Part of a small language model's weights: vocabulary 32768, tied embeddings.
MLP neurons of a small language model. Each row is named by its layer, matrix (down: output weights) and neuron, and shows model dimensions 112-239. Each number is 200 + 40 x the weight over its row's rms, rounded and kept within 0 to 999.
After each neuron's rows, "raises" lists the tokens whose logits its output raises most directly, leaving later layers aside.

L18.down129,185,160,124,180,222,210,245,180,123,230,274,162,198,228,160,140,261,200,181,126,162,285,140,165,175,220,257,166,195,217,206,226,195,214,275,120,192,180,185,181,218,192,204,138,165,160,142,268,166,137,226,214,99,196,186,155,214,185,181,175,226,232,170,223,231,189,127,184,196,251,181,209,259,160,165,147,166,171,216,195,205,256,229,152,219,249,94,152,190,244,181,178,213,237,76,244,172,222,187,170,180,236,179,187,235,165,264,218,216,122,194,204,241,184,154,234,171,251,247,186,145,160,226,207,155,268,217,226
raises: "ur", "ures.", "ures", "ure.", "ure"

L18.down1208,143,214,236,150,264,204,228,157,158,229,165,169,164,291,203,256,164,199,202,231,192,234,242,171,260,154,268,168,230,201,154,227,192,146,222,233,221,197,141,262,189,181,241,198,149,104,222,230,173,191,275,184,213,221,271,166,268,218,221,272,231,282,167,92,211,237,123,201,223,215,137,283,253,256,256,178,241,209,229,176,158,186,210,187,200,183,157,190,168,141,201,271,181,189,187,204,262,192,270,138,257,209,287,149,190,223,270,210,203,187,260,209,171,243,127,176,237,146,143,206,198,246,265,210,157,168,80,189
raises: "000", "..", "°N", "00", "ID"

L18.down363,179,177,188,228,203,180,191,135,162,208,221,210,180,206,231,205,133,163,162,184,225,161,201,276,262,209,201,219,217,213,228,241,240,158,189,155,173,171,219,143,219,230,233,144,249,129,108,250,174,196,277,231,199,207,202,184,182,185,197,224,229,189,238,159,215,166,165,295,218,208,283,137,166,225,190,207,232,142,199,209,248,217,252,184,211,261,204,214,164,190,179,151,141,183,175,217,252,233,211,190,230,176,203,154,224,233,170,195,260,110,183,191,175,179,179,208,103,193,218,212,289,198,151,184,271,219,195,226
raises: " 10th", " 8th", " 42nd", " 9th", " 59"

L18.down1588,218,220,205,202,249,243,195,248,223,206,204,212,163,187,183,180,221,163,181,188,218,183,220,179,169,205,198,208,235,184,191,162,186,63,225,215,257,192,213,124,253,207,197,214,272,194,107,176,207,215,227,283,206,216,149,230,195,227,218,270,227,171,200,170,170,218,242,130,273,244,189,240,243,217,235,193,208,185,172,177,258,229,145,203,176,211,201,180,171,188,186,224,235,232,174,194,141,215,215,201,245,161,221,205,231,196,257,186,223,166,177,200,110,187,150,209,194,187,249,128,148,233,159,201,236,207,232,164
raises: " 1", " 0", " 0%", " —", " 2"

L18.down896,177,200,219,189,181,153,207,213,208,206,186,227,197,159,190,191,160,179,214,190,231,172,174,214,200,109,130,260,177,238,185,177,185,144,201,213,114,155,194,292,227,124,229,211,173,174,255,235,181,206,225,150,186,214,193,210,197,190,188,238,170,211,193,248,221,235,134,220,151,197,244,238,159,154,146,149,158,244,193,185,226,117,225,193,173,188,267,200,186,146,173,159,237,145,172,139,136,222,204,233,282,196,196,181,262,225,231,239,190,224,179,167,252,233,294,208,216,208,132,185,164,135,236,214,246,274,173,165
raises: "3)", "7)", "0)", "5)", "6)"

L18.down1018,195,177,228,229,218,270,186,130,185,169,206,151,216,134,144,208,218,203,166,189,175,179,237,168,178,176,235,183,143,151,255,153,185,205,228,237,170,179,198,253,190,275,147,237,264,166,172,183,195,278,105,137,207,162,218,199,213,294,233,116,243,173,138,236,161,176,166,154,194,178,167,168,156,219,209,230,156,256,236,222,155,187,157,233,202,229,235,154,184,147,185,194,180,250,214,236,208,211,203,175,257,197,176,238,176,207,247,164,182,194,243,196,213,223,239,112,190,175,208,213,150,159,244,194,178,218,207,185
raises: " populated", " population", " hamlet", " Village", " village"

L17.down902,221,139,179,186,242,215,243,178,261,171,200,280,257,241,270,175,187,188,244,189,183,213,194,146,181,283,179,207,214,147,184,258,209,167,172,195,206,236,193,134,167,166,170,217,203,183,171,190,175,228,216,213,153,192,201,244,180,210,163,199,212,176,183,196,117,201,180,240,179,247,310,225,265,232,258,161,216,184,151,251,182,193,225,137,143,211,186,199,138,224,144,143,239,192,145,204,233,221,280,228,222,250,175,216,214,244,181,118,164,239,214,198,211,208,221,246,207,204,232,255,224,165,177,212,255,210,236,134
raises: " in,", " up,", " in", " through", " off."

L18.down1068,192,154,193,268,248,274,225,222,238,108,187,151,136,271,212,222,224,174,268,240,278,152,178,84,167,185,168,195,208,235,177,253,164,216,236,130,244,259,151,186,243,197,148,219,141,174,198,171,219,181,184,222,208,267,198,210,193,203,211,193,253,122,231,232,161,213,251,182,243,161,200,101,204,117,209,127,217,145,207,189,140,211,212,187,220,286,194,207,220,196,194,213,148,163,172,200,194,243,251,204,167,236,166,171,238,215,253,185,223,230,202,269,149,303,201,175,273,206,200,199,285,216,264,226,256,260,187,193
raises: " Yosh", "ō", " Tok", " Fuj", " Ish"

L18.down1295,144,181,178,229,225,239,158,184,247,186,208,195,181,183,200,209,148,189,177,271,166,160,120,177,183,196,180,254,246,172,183,255,181,229,182,295,200,161,209,188,194,155,218,221,226,262,215,179,244,142,191,269,156,221,225,216,256,130,129,222,170,132,157,149,164,296,262,274,217,193,194,204,156,222,225,165,166,183,107,274,212,168,145,219,212,161,240,234,241,215,197,252,200,246,216,185,213,244,275,216,130,164,142,219,187,198,179,220,202,178,209,176,150,238,184,242,270,188,253,208,190,127,174,192,208,211,158,182
raises: " death", " help", " advent", " assistance", " end"

L17.down715,174,238,188,237,162,217,185,216,191,217,194,175,217,220,117,282,241,189,291,221,165,202,220,188,242,184,250,154,179,140,230,158,239,176,259,240,196,137,190,255,230,163,195,236,247,217,214,204,217,169,200,130,235,224,193,224,195,233,247,253,227,145,174,191,198,212,143,183,216,235,195,224,235,188,179,187,229,208,213,247,184,144,235,213,268,201,193,169,238,171,192,249,286,193,260,168,183,206,213,169,247,223,223,154,207,222,241,151,193,253,149,264,137,222,196,192,214,185,210,186,255,234,171,167,205,262,258,144
raises: "1", "2", "3", "4", "23"

L18.down706,174,214,161,186,146,224,191,170,192,228,173,160,185,208,222,101,196,203,250,137,178,211,201,214,244,151,167,236,209,184,177,214,184,222,182,241,222,219,228,131,216,200,248,199,113,188,192,145,132,150,168,186,148,168,236,217,236,147,154,113,268,218,219,194,120,190,256,242,230,165,264,121,132,204,188,214,184,202,230,239,192,214,134,222,177,202,221,204,147,241,173,234,259,225,211,124,184,114,189,212,205,242,257,191,269,236,169,165,153,159,133,168,182,274,193,158,172,225,189,183,219,147,285,175,255,198,206,122
raises: "able.", "ency.", "a.", "or.", "ent."

L18.down514,183,194,223,217,197,139,253,166,171,196,178,172,184,160,160,144,294,166,180,252,177,216,231,230,181,176,229,184,125,197,239,251,183,269,205,157,216,130,171,179,144,258,190,196,202,217,244,200,222,193,211,144,251,160,284,218,185,165,233,220,192,205,149,187,209,177,215,216,179,151,271,238,208,188,199,197,232,223,265,162,192,195,112,145,151,183,105,202,184,254,274,232,215,268,288,186,214,156,228,214,162,137,224,189,212,277,147,185,218,184,154,135,211,224,170,159,204,195,261,245,224,304,308,230,207,178,185,149
raises: "c", "l", "d", "b", "g"